python train.py --d_mlp=1024 --vocab_size=512 --activation="swiglu" --rope_fraction=1.0 --tie_embeddings=false --lr=0.00814 --steps=10535 --dataset="wikipedia_en"
MLP neurons of a small language model. Each row is named by its layer, matrix (gate and up: input weights) and neuron, and shows model dimensions 0-127. Each number is 128 + 32 x the weight over its row's rms, rounded and kept within 0 to 255. Numbers have three digits each. A neuron's up and down rows have the sign that makes its largest values positive.
After each neuron's rows, "fires after" lists the tokens most often just before its 100 highest values on Wikipedia text that the model never trained on; "fires in" lists the words (lower case) most often at its 100 highest values on Wikipedia text that the model never trained on.

L6.gate413:137158137134156087116100099130122175146128145148138118136087130066131095111069134134154110148162132116162142100074129105055183165076108147113141145111131116138094129112102077105135085064106067148144157128096108100106106138139147139202094186140159167085095100123172160091133199058124087130179076153107148159141183133094137067121105175148167201111132094127157124152135128156122127085112
L6.up413:169106124100120133163123218068090118122078102184213123175126151137156144106119129142094135130154123123129110140065086133124114083121103169089136142136154127143075105149097090086164145111125169162155121131050158095160101143133144106067065167083118112137095178128150147136146091119137095189103097101144104125178122132109127027103128165130116173159157079141134148199092113070110119111123
fires after: "i", "he", " ", " wh", "k"
fires in: "while", "if", "when", "where", "like", "which"

L9.gate501:143076129073109080072097099126109105123147155135124109099146108162139153086133100126041158118118145161166103148154141155137080149105140141115066116109185103091162141108142175106116171151111099137174105161116186157119096160174088151118113115153084119106141078118206158087107121157188071040134178153124203096098149107160091140108079161144131151140094119112102120104100081192079136131140
L9.up501:118107148105082110128114134120093163091184125121159178101146125130136127146213119158115156180085111119097187146120098141149115110133088166124138142139123148167123118112155092140098111143097096092169076128135155147109153139082123038067054182149106088095138078132132115101150160097182133089123106069091108112128073131102125132125126181136163136169138148088125170101088176136128081134157
fires after: "f", "he", "i", " A", "ur"
fires in: "after", "when", "as", "while", "in", "during"

L6.gate761:105166121152129148065123155135171109104102141091107101125177119121147119088107149148129123203116126088129135159152075143122112186066136162154186129133127096152077118137174080142164151131165179090161133109107134169149121143119124131141170183112158116128103201158114101149204201105149080129115128106114092144165150101156113145152059074139162151152103125060078123184087059066166120117157
L6.up761:057154155140164153064104097131160107195139051109070117106172134146102126113126114151175110128104155115148087104175077164107109143115129152143112118122109162087052132115130137105145109121096116161140140151073103126095146084055142093101109191064093119086148158098097119137127115088119101104134128136120105147164119082140148102142127191117131151122158099179110150158139084188116150111073
fires after: " on", " to", "t", "o", " the", "e"
fires in: "only", "often", "took", "too", "once", "them"

L3.gate29:145081178147108127042146166090148123162141093100128134080098122126176126125182148140098119168171116131090064116084148147075081225115076111108105142103123117128100152118123051123152096087124147130124169110139097094155090124144099105103135121115131166176186112150141162172108128108127097067129121176120157162138111098105112150186127145148121155115121148143186113171137095190092054147180
L3.up29:134086136130088127096156094162147157153157086114114185081167164148120179128147112121041152111103176082142103162102072160187128139199159112105111166129122091126104163096138119094144129128114171158093138136166123147103079062138122127144104097130161188128173041101140127175124122095159099121147117155143176189123097157074137117167112154158146165140132087163131158102060133111179088162141
fires after: "I", "ur", "ar"
fires in: "in", "during", "march"

L5.gate224:115162135066165080164117134157111077073153134138122145143125109081128145128111113147092123087106197158106126082143163158141132158188182148154075138095105142115178092088164128175146081148190169146117107147097090174105110133110073076082054093178110153175112117111140156097063134096091153110150118134151147140122140120128117126104138101150127174118126097138185135093075136152157136104150
L5.up224:182181160117143144153149207145140101097153138188141086114089130130129068209144101118102085156140114149164095156134143169171147120147130085104090071095181141152158116175159134149110173132125174130178101153089095113152120127086146096126152136074154095111132132190117141157121163169115128143085124088067145158126126113161151099039123122126170095114189089104133120154113094141135152171180
fires after: "p", "e", "ad", "av", "or", "ec"
fires in: "however", "species", "especially", "headquarters", "special"

L3.gate98:084175131151120081114102188153145177111101131188138118119119155071084103106127156095133135106137060126112141149113081108095124151139109127084214149083150105127106140118193093126123089104104064104050130158147159151170099143108114110106098101149124137103186180152144148096152133134125145156097157114110080182167105105144123201212141079093101169096162094142141095124118143148121144104165
L3.up98:135146169113147123084127150084142148162097162112115127078084164131132095131149073159101131084104164133174105114077075081060151141168109130112166185111101140088082113091100124068151187137093192104117067193065131130093128156093173148114134116133115126116114129139132145189157178171136164124101174109102138157092094094104101167139155126132112105130071125114129104115130044100116126123173
fires after: "le", "ir", "u", "or", " N"
fires in: "released", "telugu", "third", "authority", "release"

L6.gate849:120076134107151111128128159194202097107130100126106108080138132152139178191116121091096209159160118123085127119102105096115136142138103130149124161099103104120193138131098144169124157128119129159176162131138142137138108146082189134130076118118161026108138126136089111107161098104233126171159065090153158129108153118139103098134107073127153111135090178161150127090059094080145144087120
L6.up849:128154087124093124058121132093108069150162201195124089111080113208089081158169169126206139130133136126113133104110092104139102146072151117117179182147147105095118140122126081102089136144120106141124124150109074130120133189155093115065174123082150206122135106113126127115112130186129132126112149161136092080138181128121136143156101168134184128127148150084135159126144150150134111152124
fires after: " at", "ur", " to", "u", "z"
fires in: "the", "during", "switzerland"

L3.gate164:197172149060121177075122181158088097114090121102091115058138111181183164198089091099136135099130148111119055116115145132093141103157118140111151080178171164097094146138127133105063092115081145099078122150135156124150093174176151170106154163146123119136138148123162095156141117101133157186110071157125137191120170133139113075089077086171146097112131139135123124175068113093180170080137
L3.up164:125101066113155162111118130114134132144101145101135118130154098198122150143127103137139094114142134126151137187120173162144130100136119118159113085178106170144089166056152075144098097066062175121135127037167115148100159173115131154160171145181059079133097200110148099170195100139143128139145130140025138137078189165141150109124114094096097131158162098141153107127113117111135200126123
fires after: "s"
fires in: "also", "jackson", "johnson", "association"

L5.gate976:080134175128111107149100159108185201147162097085153171139114104099047160175106121170175161093107160147101102133084126102132121105121133151107176147078063051103174148128105080049132094097118154172093170104105203139128119166147165162145187144179073090073092121133127119112109102076170118102079131097134103151133153144077170118121084141095132167127121119133139076175141072155159089129117
L5.up976:129106202088169130139077156117143119150124137148181148098158155197116164118092196137107127108106177112108096079125162147153135097125091115083110126114152127120108103102093103111105140127137125177112197157097110106151092085084155145129106051122145064138115093176134135130192098119141082158158118131133178104135137134149155119093147095141151153125132069145206118125107185151186210103161
fires after: "i", "in", "ou", "t", "he", "at"
fires in: "while", "since", "until", "when", "later", "prince"

L9.gate569:119122143138097187138176141173101147120107124144111093167151135147118083067158131129131140123154156149103166122119174156148183112098099146094112097199132153118157083167114116114143086077188124062147091115173111116107144129182147097103109145140146119126099126114109121086088147170118134173022153125130103097078203124132134100128122114118230139138068134182170105071174089124120172136120
L9.up569:132070138205185118084117105144118121134138153115014092157141157170101114097126159099108057113132148113163159095126169132166109123131157120080127105152170144117144106142127077113202105090127160101153086100129124142193054149133104146111099145124141100107101164170098096136125125140121131135106183121113121096085087083176172143136136112127111101153145123116115126074120072129137062069150
fires after: "ot", " se", "ess", "o", "e", "et"
fires in: "season", "footballer", "professional", "football", "baseball"

L4.gate697:132128080180167100125133104118131100173093096140125127140113140175110099150145117144140143102191145112114130139099145188078121166134075201109111109181192128129118105154113141105170114137090096104147125149056113201103079192110190072164167146107091074141169140112091074166120112135150089153114154202090114166154112161092155163126112109116088115109139092144125126133137066162128127132115
L4.up697:119082097079137182117157116152044111106125095104156176178098130091104122118179069114142088139122143134092096152125097184164153104118117091139192094079110109139116155077081096071086175140169141104118080160157133159114166143111121130101116094083102128108175178123116137111167128113106121075185105062179112132111141123085108124173113150112152108086129143081138186107167148110143130104176
fires after: " be", "ct", " to", "e", "ist"
fires in: "been", "october", "release", "took", "too", "district"

L4.gate411:088087141089182102141144108162092111083104147142118127121107177112104157112156099111099143138127119082180134178172045086164139171137116140127174163178186137177130126092126071088130096154163130164129107117119152142149103112110138087085144136115164136105173080162149092109153105093063094190149115101134100163186142100126144099205082114127126087152148144121184121101118108064092114093162
L4.up411:167159146186097139087136101106062111133123098140139176099086185098071129141155084146131134167150106117076096187112101180111140140098104083105083157170211106202056141134111104125164166126123141107101150163158091140196069126102134184153132165100115167103143122130131082112136143114115151045165096136148116166152123140142162036087122138133185163138140101224123125144083122056124164138127
fires after: "w", " s", "p", "re", "s"
fires in: "two", "three", "since", "second", "species"

L5.gate1017:102090140180149127142125106072206146179115125135090139172146149129080097132155140207089147102162142109124163163109082107135088054136128125150120075107105132175183130139064130045191146085119110122131111092094159079120118063153111155134103132130125124151141133116136073089216117141071146171170120147130125138091070134118117175133086136143093089097134122106176107141167121188143098100175
L5.up1017:106164173073139119085136048147185119120145131097161130139091168199155097160097100167131190151122119144101166174127069138157089151078134111130161101146126107148018094103138077078161101156116083158130197142120115155083223036129107162101147158150134128109113127096077116127130109138106159077080107211138129196101079125171111127131105139110127130093098123109179106136172127098108078163174
fires after: "le", "t", "i", "u", "en"
fires in: "released", "release", "entire", "theatre", "square"

L5.gate75:126157128138085181140059131086115098126154124103124144146097179108123131144073079121085115128151164128144180139154112178108149119137163089132116134098186137050115133189151135140215184105190136111140128216086109170159123130121144086134133140084159147135187217177114179145099129085098139170095065121135115063134128078122128122147109135103094128128163101139190161117088108083133094103179
L5.up75:132145132201157140175083144104107104139161103114103138143079174120096170157084107124118113159128100088147145098130127118056109102146144059107184089112159141131125167136151075151168083124134123148094121213090080112112107124123109059101124065086134116138154176081104170134144164082096093160112065124164113060124187133153124096119132111120098142088177102175158151147114115131153105156118
fires after: "p", "st", "ct", "ig", "ec"
fires in: "species", "electric", "system", "special"

L4.gate899:160137112173117178145144147174166105127158160126156184146172113109142223138155142137130112070087161092151127131140132124165151123152131132058123103134113160146161161108072150094188094129170094114093144098085116132065180127098135120105103065148089142126180165126137155110141154126090107174157138169134162143156166132124097104163092138079113224090164130090143083147085110133161094117139
L4.up899:160126142126166091171105109107094079139136112173130152188084127080122080081138113077124144163144066132147102182127140191086078153126101179143129114136155099124193079143108094146127118113180072153174084150131082148150111057093123163100129184115140136130127139129145124102166101149066124124132127107071100128117129066158204152138116123137065167123147102164099188101178090161080119135115
fires after: " the", " an", "he", " The"
fires in: "they", "these", "when", "any", "then"

L5.gate939:106184146138161149133156104121086125124107098152099179148134159136112131162083148114133103100114075128108158134141086178161128121173127139102130088071087090142108119150078109189158107189078122085147048093113162133119158087102167139159171192130119083135109150186097097139129166112158095135169110113123140099151134149159127090084148161158120182174091110128159052178129138148151128091073
L5.up939:113119165096168151181103135086099140105160133153175153112152158130115105182114105169143160117072092168158107160226121120145104120135159147119160110080132105121140164118095136139162130158136100141096160051095120181075134169143098153108131136079091178142070181123122137134146116117067158108094144154129135109137104078107055156130155148084090197118158122094112117088137186137166129123124
fires after: " S", "y", "S", ",", "H", " s"
fires in: "september", "he", "she", "see", "separate"

L6.gate457:113120126100167139163114171131118106127219111110081151132143152060170116119116092146125165138115116129087153139101151079079180108144136061168113113150123146130198142151121157119123140158051099064162108108085112126066151107094110166135142121094168144154076143140155134185172090096121082086151156098117123162116108141125116065080131145220115188147056070158156107127135095130060128155109
L6.up457:100178149129080090167108154136127145105120158120165111164104140123101200111184181171185149108104124082123164112108141119082130148138102107155124164085172109115130066110096079128189152188130150122127073179154092147126127095121191150132101140077161127112155137102126105156107105202132082180174091131104108129106105134151073120140090161099074143114113090180116227102082141144112147071099
fires after: " it", "ation", "t", "un", "ou", "ion"
fires in: "its", "s", "various", "national", "commune", "following"

L5.gate847:176132071118103103161142107159121061170066135119116148103096089153127177110108152066148113133119165167137061137160138095103138122127107177058144128149102163152132152153091110084140207138057128136109149111098106132091127114181147103113078141106090106078144122019136169087140147113117090119135183063151127158133071124131186168141109150092140151153221076103148134175116119086167110092136
L5.up847:157171157114111157130136132152203116112141079140142109156097098141075144142156196107127142105137088137147077180121135158153176124106195127126114134131125155080148166110208156089122165184131105161105065087133096149081162169064162124144114136164126093091153122114138146176111147111112078106172097086135117175167170157127111116166091122152110080159128171102110129182132132095161146091074
fires after: " l", " L", "ed", "s", "os", ")"
fires in: "is", "list", "local", "location", "composed", "located"

L6.gate357:063156126059053101122092147089151107133106108129145145081137177170140133108062151163123138082095146081161077093120082164081144146129088115180146092109171111164084187150144171065130117106127191104080118096066178111145067158147145147162117107108148080111112100076104103173144182161095092141151132076090130156156159075102170118137169119157139149140146123108070089119096117050097151117150
L6.up357:075174146142137115134162100151158046117066125167115102099197110126109105142122169080089174165104089159154095124063167173173133164083056148153137147118096124130122158081113108089079091133098160083178149175092122092153134077109050102182146153134134086187092190147143138189141097144144125111118091143123171125158119137118135088104158158147153087101159167138113167118084140138141140085161
fires after: "i", "s", "he", "om", "in", " be"
fires in: "while", "also", "when", "being", "since"

L6.gate153:090103168079158174158135148139053178071050086123119081155152100137134158071082131127153169108142170161118089149093124124159097090166102072098114162121161155178111096104148212094168161104135115130119125165059151209093089181099129153150112151161114066090176141085083105129102132100141149097126053147095109132091117148109099170182091133103082136113099109112105140182100121162133127131142
L6.up153:146141181120154115164051231101157107129207140119130115103125115104156181098164159116115131149147146145118142151119099102119098112133095105113123096105106096166126119114159172172183138121113138098084076138119095180137158136098156187130153124145123110140172123117097121170108131122072140147165072133096158125062115072117113154099124107121133174157160109163121197101137128127172128133093
fires after: "an", "g", "a", "n", "it", "im"
fires in: "january", "language", "languages", "launched", "significant", "launch"

L9.gate986:157074171141143116151057109128181133142131149119166153115137135123123175101107093202103099145101152214141156144127165154172125140074068140096130090122146125150140117148156123133122081169144074117168172162180148155152070184102149118209126159183156157141179104200137098151161127096163129034109138114136128077101107141118172108130125109187150158170202092117102156085138124128133107105150
L9.up986:105088144113129090123090144133162103150099098119170134104053182115122192146155141111109115173114152088124147118134154119185141088084109084107092139100139146089194122168185149121175096084120127128137187132092116166141089080090148187160085102166100107185091128135169189137153142152160092089137199117074192147117132146145124116121171080046109111081135120131131062126159153099079172164075
fires after: "in", "t", "us", " s", " wh", " S"
fires in: "since", "until", "some", "because", "announced", "if"

L5.gate808:121101154131154125127157097105138119101114161134099142105139140109137140097139141183104178117128128102107125157111140141130165123085058136104147125099142149136132158145106020134140088144114117145134038156111137145126114110079157046150129134088158110106120170101103098178108117122151086132100115123106060139124185123128191089113168054188106135074140149124094046194082139147117049156145
L5.up808:165119075116131105112101133118135078058142148206186131115111108150166148143103128126119144114109157138115142102134091126084122087127127119109164131157181122071166124083186159090093129123104131134146157101059133157136059152098103112127150104089083071099117164115093155125169113113165080110180085073156107111122108144124180094115133140166137110130141168089150099141066140108143131081123
fires after: "he", "on", "os", "t", " wh", "e"
fires in: "when", "those", "london", "further", "which", "scheduled"

L6.gate632:118160123143156178102142138169118098131097165141149122104122145070173083160143154158095125122121103102165124108079132113164117104170077107111132148138185094127089149096089172142142115090058206092139174173139128164115093184141189146172141185108178142112154136149109163087147127098110135165214106143084141126106109150152209132152104088163124153169153156092151079129084081169144090172163
L6.up632:112200159140130168127112108101098122123058105130108111108128128057157207167128158131155099109167105160139145175146142098137131152122068061137122114136124128198096157129051151024155087086058121163106119138108126101166164156042122136135125140113109122115081168159162086056153119108125146092200090157109087115089137158120113206136128139124091141136130189146133121137159144096180125170174
fires after: "n", "a", " H", " h", " s", "he"
fires in: "known", "however", "said", "because", "how", "where"

L6.gate309:103194170072155132104094170092136120142094146146085125178174141182107115156098179210085147098129096119108132146136089134151165133154068116127171137144108139093107109156072148132117130134073071130131141135088107126093138149116154112071133178158187135162068079134182113069170152149087109114177121112174133120100074191083096124136127091139136135134110177139141132188127135150127088070095
L6.up309:095233089095107133120096153117165103100134077153084085154172104175120141118183129104152134121097077128110078144131119129127107115108097146123177106071122086157092171128089131103146060112179166141086066155130137196146124164063136110104103140106145182127158125082107161063065127096094110096135086175195184097154170136112091130178149092157057136142090180174132159124145101117162114109089
fires after: "ad", "as", " H", "e", "ar", " and"
fires in: "been", "became", "being", "began"

L10.gate77:126109152098132152214151190124140120072145120131128141113117114116090109072150114122107133107104132123112129056129150121097131109026156131155192090147159109106146175199162127142152112119093170175120168121133106103113114108125165106110049105118148081138130169162105137130123166121158071146143119202170087135146098073155146138117155104141127168125147120155190139138162075206115093120139
L10.up77:141103078096172100162146170122158182120157119184096121083073105192157155068161108164130138149164146179124148115115079108060104143137120113118136169105167150136176107153110103176148130136099175134143142080121144178131159082094158075123151107081133080099165132073081129112130102142154148162210066134149093093104155158129161100060175171086123181102165079168121155128156179124139131103173
fires after: "ou", "ar", " it", " the", "t", "i"
fires in: "its", "early", "their", "various", "entire", "notable"

L5.gate989:096112083159075125133096132164191119125100142115205101131132110105132167162145140127106204096128140136097081173071175121183164160077087125162113114120144149074142142150142139173111134167142118108172087130172157139155130095150052149056113096193107098118066126073130152184117123124126142140130121079084154135105105083111129153157093087090141184155164122066167154193156107110143151166139
L5.up989:076172132129122140154143137169184108118113097179158130058143178131113164101143113114082102127140120109173153112147134094102110176101094111106132071111163096141114111112133130109175104123120150127145080151141102168176161090135091104098125145117148091121094083060192133128126103098136167148124136122115111073077069151120087153120105172052085180142097174072094181125152166128112153183132
fires after: "u", " m", "ur", "un", "im"
fires in: "under", "made", "until", "further", "purchased"

L6.gate450:175137051096111115129123208142105106157102122123130113121170119087128178102125135108110146139106132151113119077046125120150125130093115098076151143101168088191091154144124106172093114166045163126142136093150136147106165105132118113133123216085166165138131068134112120134165150124180065144169139125112145145179211140137125078117092077131097188152165167170111113156144077161125144162163
L6.up450:151143124083133035108122121116187122111061087172160150132106139096067151142083099153078104062146182133105140149127158134124145129115084165108074111115099128100140138143123140093143189077121075140140138135116163127136093119108121114119154120082100113147092124139109125154098089142090125086125116163079165104146169093132134124102149134087144112147220131099096152149108188081123090074137
fires after: "he", "i", " ", "k"
fires in: "when", "while", "where", "if", "like"

L5.gate664:143128110081134138089095141113176166169155151117107149182118139103094107108206127146139176098127133088134123072092085158099177138134157128075082114108109156167107103076154131096121129111139160102075160143162210130108133113109122055120103167203196228105107151060149148144140134101060166100149057138099115123172133112092154130102101114157124151094155120133116163060068146153130104157116
L5.up664:070173159129128081090165138152083092082109085124143177145099191134149104098086122090104218129134146140106143165094118150152113156128171072108217141111155111090135085145108159085168098139139161109138117103124115125077144074150152164156154131107176168117147114145155082090155187106072125175165119091121118202144125165190094127101146127095099152111131113164061182134157163113114159092108
fires after: " I", "an", "il", "am", "im"
fires in: "it", "company", "family", "its", "named"

L3.gate614:109133120129165145071120064156151165112157173155118166127076145086091148150149117096159127067146152113054134104113186091092117176102081177139152104112143103099137139136134195129035118080132136091129121116155100105109159159134121144152159186132112149114124083113152120063108100121126104087138092117150135138108193126125171150155133122139105162139126207156195118116043109189153148073140
L3.up614:127087090075127166094105139076157105152084157181187128097152133131162105140086206151090081098136109120121133059102143134106152120103124175144173171120152170194075099133137159120123146062145176106102097126125144119116149168136111122095157113147141119090166159111125065103114192079156094126142094149125144113139053064180135088116168156141084103114164194203168104136121132108119124111109
fires after: "ub", "uc", "ut", "ou"
fires in: "published", "public", "republican", "succeeded", "publication"

L4.gate942:128194088170097117110068094105136132160213119100175195081114110118132154146143123114124061098133148116181154123134099119157197200140095120111137141157153121112198143186134142175077090065062087175192165129086145157140137149148138096093121089062129140131126127132115065122140139158116089171095098101100142093110154077105126147142156090172173174109134157071125162105097133141139111101145
L4.up942:149139125086139122107093104079152149141150124167117148122085047160142090066116145104061158079106128146144096179149094155121164128123108181140082110123128135145176153171103149113087083088098146157157134110128203126099133106118099079112110116064127129103136151127099118078138136128127191167181103124088138109136149105087154077141206096134102112142076138092137157149117061106114155079085
fires after: " the", "on", "al", "n", " The", "c"
fires in: "their", "they", "economy", "economic", "them"

L6.gate369:128126167153113146096082147151148116121125092129154145141174182098130171137116124158095142086081139180175130155110147131149143163112123181114123152144146124136088179142139148195156127125061105152107148126021127131136066161102095132123117147167165055156036147199084113081152128129057085137115124155103139147111112149105171175137173168117156108108162113131134024113099130129088166075094
L6.up369:067128151080163085096120154150131194098146159102177154123074177100107135214133112123107130153062109085104132056142162191120199150105130128063118144169107118156086112068135129110093143121099091214121190136107117156159086134118132132127163141164088109125117125103125097132158109134136206106114194106155141169151128100108120109129133123145116111136128179131118059157105139092117105146142
fires after: "t", "in", "en", "i"
fires in: "since", "until", "from", "while", "length", "still"

L3.gate379:110125104106189106121158117155078116102115149140102160101074142136100167137118148136129121072104070160178145129117153124034159099188112134104135179132105111116086083065142146158062125107189128147130101119163175135094097139049194064126102147157126099129148155096084150099165093167139127095130183111147144098087141144114169132097127085139106120170111113137118144116082169129065139122156
L3.up379:091114102120109077114130182072163103177118117166159131117139088143121166182130183185109151086193101142123133120080122099135135118125159121175098094129087138113111103124166142137137144125114055169120142131122155120085138146067216046140160173161096105159154111109117163173113151079135078145158062100161094207178169108128148131099083079082163140088166144135112107165114135192073144110104
fires after: "ub", "ed", "on", "ut"
fires in: "public", "published", "media", "medal", "federation"

L6.gate940:104113140053158061087120169101069119072141129139139167070074166164102131135140145133171110083112149106145150092097185132123099072167130178137176146115122150110175112142111097097097108142099131091086100125100191184129138146122209130149189121142151131147071104170147143121097144149096113159117098111094095113138179144151085143128124145148174151133101144104119097173154144166115139084163
L6.up940:104139174156130192119133149097098133104137117193137136181108130147133073128139127170135113136120089104160145152155135171163135100100180084071113172103051114105133129201083134120183138115140086101116112122144158075131151100056069159118108158077132192187128123117099087148081160182124167138092102114134145114129154127144118123164111175087186153141149148107137145149174162079084172134166
fires after: " wh", "av", ",", "H", "."
fires in: "he", "who", "have", "having"

L6.gate367:004113119130112108127162134114095121089117138160116133141075136119096094141089139119165047102090128114141129143103120162129062135127127180090167120137153124164090105157113146119159112151167188150096109180113080135180134103115112096137212136157140101185118106160087065145143190107121128122143137080097173142157120079159127163110167097127102149117163150078104167167173111091178096084153
L6.up367:075120126149096134106160083152085180149103087108103146117178103078203118124147106121163134118121126169093155101124161125117062114113139092137143078115159076152087079079149116086170176139148129100141090129074123114111146149116114150123147136093134110135143161095125127090157173097124111134142130083134112115120158088137097143149149121196125103216213101105024125168172128147140065122152
fires after: "iv", "c", " to", "o", "ak"
fires in: "took", "became", "given", "giving", "too", "gave"

L5.gate967:090152118104176144090098072076133130164107149133159161128171106136175109088094093157156150145120097133133133088071097108113184129147155140113123136145120106034177056092061094084106109108074070183101096128143164103148114113106140084070120168129064095130081080115117159151097146095117132105185113185093127130152125168141148113175158108150133139160131146122126118113129117155164149106112
L5.up967:091138152091197055128168061174169134160084128149187110133150131101123106145131113114168073138138186142124142119108083180122072177145112068131101144169168111097167096106139161157172151123166095174113152145153148134150046126179099129041083103104122148133136101079158143099089091119089125131118129078116137150111077181151170091141192133141161150121139130118153153117135138172188135128164
fires after: "ou", " d", "b", " L", "u", "r"
fires in: "double", "drugs", "group", "doubles", "los", "hbo"

L5.gate492:122110134131129116139178115095153125067156161152027164094057092104096131155127227152086156128119125155153170099070103087129114156112132096174141121145137159173225120142091119093155109133112142139141128158128186110164147138154124150083103128123150155114104097109172173130173108138183125164121156112156097136126121154163180155142073114152183151108172178123139102138197125147152155160150
L5.up492:119106129120134127128159183115101105123114043127069144087089115124214123150153139117123150153144107146146134108192083132108128135132149178133156115149157123186114135147121090087162135088131153201134142135150139117162078102133192188119150165063147153128141193134114166153165130058149109145109052139152118080089109156074113097163135117096153087100109146139197129173126135172091052110181
fires after: " wh", "le", "ou", "i", "'", "h"
fires in: "which", "released", "while", "release", "what", "although"

L4.gate634:137164122135154096089102087078167137161132133124178111103081157141243141186119127146075154128104103104104091092137086096150112153184128085093087165119113108170102179110062094116138106130068144121086058162075169155120116151144093176119135112142112117087133132145175077050141137121148172107150209123090044092095142133111131129116141145193158188128102120153104126105077074122038116146127
L4.up634:113118112098160176084089119113105152153155170122209160144159162132144111136137137133156146157184121111049116120127134129136127188090071112154121108142116087095173061095137061128120188182070126074137148127075076104127205166125100155119140123124094179142114161161129102114079192088127162103179154115153147131168145184075119124117146156185119166128101146139131096166091120131082099081141
fires after: "ur", "ud", "qu", " B", "u"
fires in: "during", "include", "including", "further", "by", "quartet"

L5.gate657:150080166069158193124154122175086136156142123099125165140105120142086104149085108110107180102066087141090123130111143152082149070082164148159195148200108123184050172104122086131138142094122090101120094101120124106141129129167166211153132189124155117108096151143117109139121131134156158134137121134138139109119149113130161138168110155094106122170169127126152161155102085099113175105113
L5.up657:125148126131166140152177103117113130179119109137116200098130109112170145120128166086053166113127131119149134082091102135069125071112139093167119153130104100155105143138154106172105088133116119089155153130144128140135089080130153193173115149126110137156065163189101080085094112096098083152096117059112105122170165121169116170099088141079130107065137107154141171112114163159135133033066
fires after: " R", "v", "ig"
fires in: "romania", "digital", "services", "service", "its", "roman"

L6.gate543:168101168095178090143170157116127078171131172118142142152140077113094159132140146097129113075123200186090115127036085110158140089119141122091121084157190152081126098183132083089135114106132124127161063099164126092144069113112103119096111119126094123078129163179186125101184150180166131122126184133159145090125118103153114103128162140078172126092140124106109180051113106151168128147144
L6.up543:123163113161080109139119171145161116152160104174043132168084060150156183139131100162157138169179077124138166186086192091107078111118124146086157110136115160067084076114119135113153113110079142115186079103100108183091093135128126170140137140061153155124074137141099149084177121180137151137172146132131077110092149123156150124116148174159135135131155145097101170124116098099108109133115
fires after: "e", "o", " se", "or", "re", "c"
fires in: "february", "footballer", "website", "football", "season"

L6.gate564:148157097144130107148143166122129164130129143174139080168131196183159109093157121144159128140142054135104158153103124149098068124070079121142143103176170209123099121112147114142171131159151128106080131126090196178128166098100116119134136170137126129150139161136100117096189136156031104141095112122091119143127052088098099163122109128098097135121079159114181115134140129112136136061111
L6.up564:103113164111077071083119156122144116134137123090124155141138151137082086101090058143092159151115120131133151123089138092126174154132176081175154136141135100126145144179133051111148148182124125102153154116107127166124131122165124133161129102105114109103128147103070075090128183110107108192078028120083119168115132122121080100111106099132190141120081112146134116112089143141106121194090
fires after: " I", "an", "e", "it", " that"
fires in: "it", "its", "company", "site"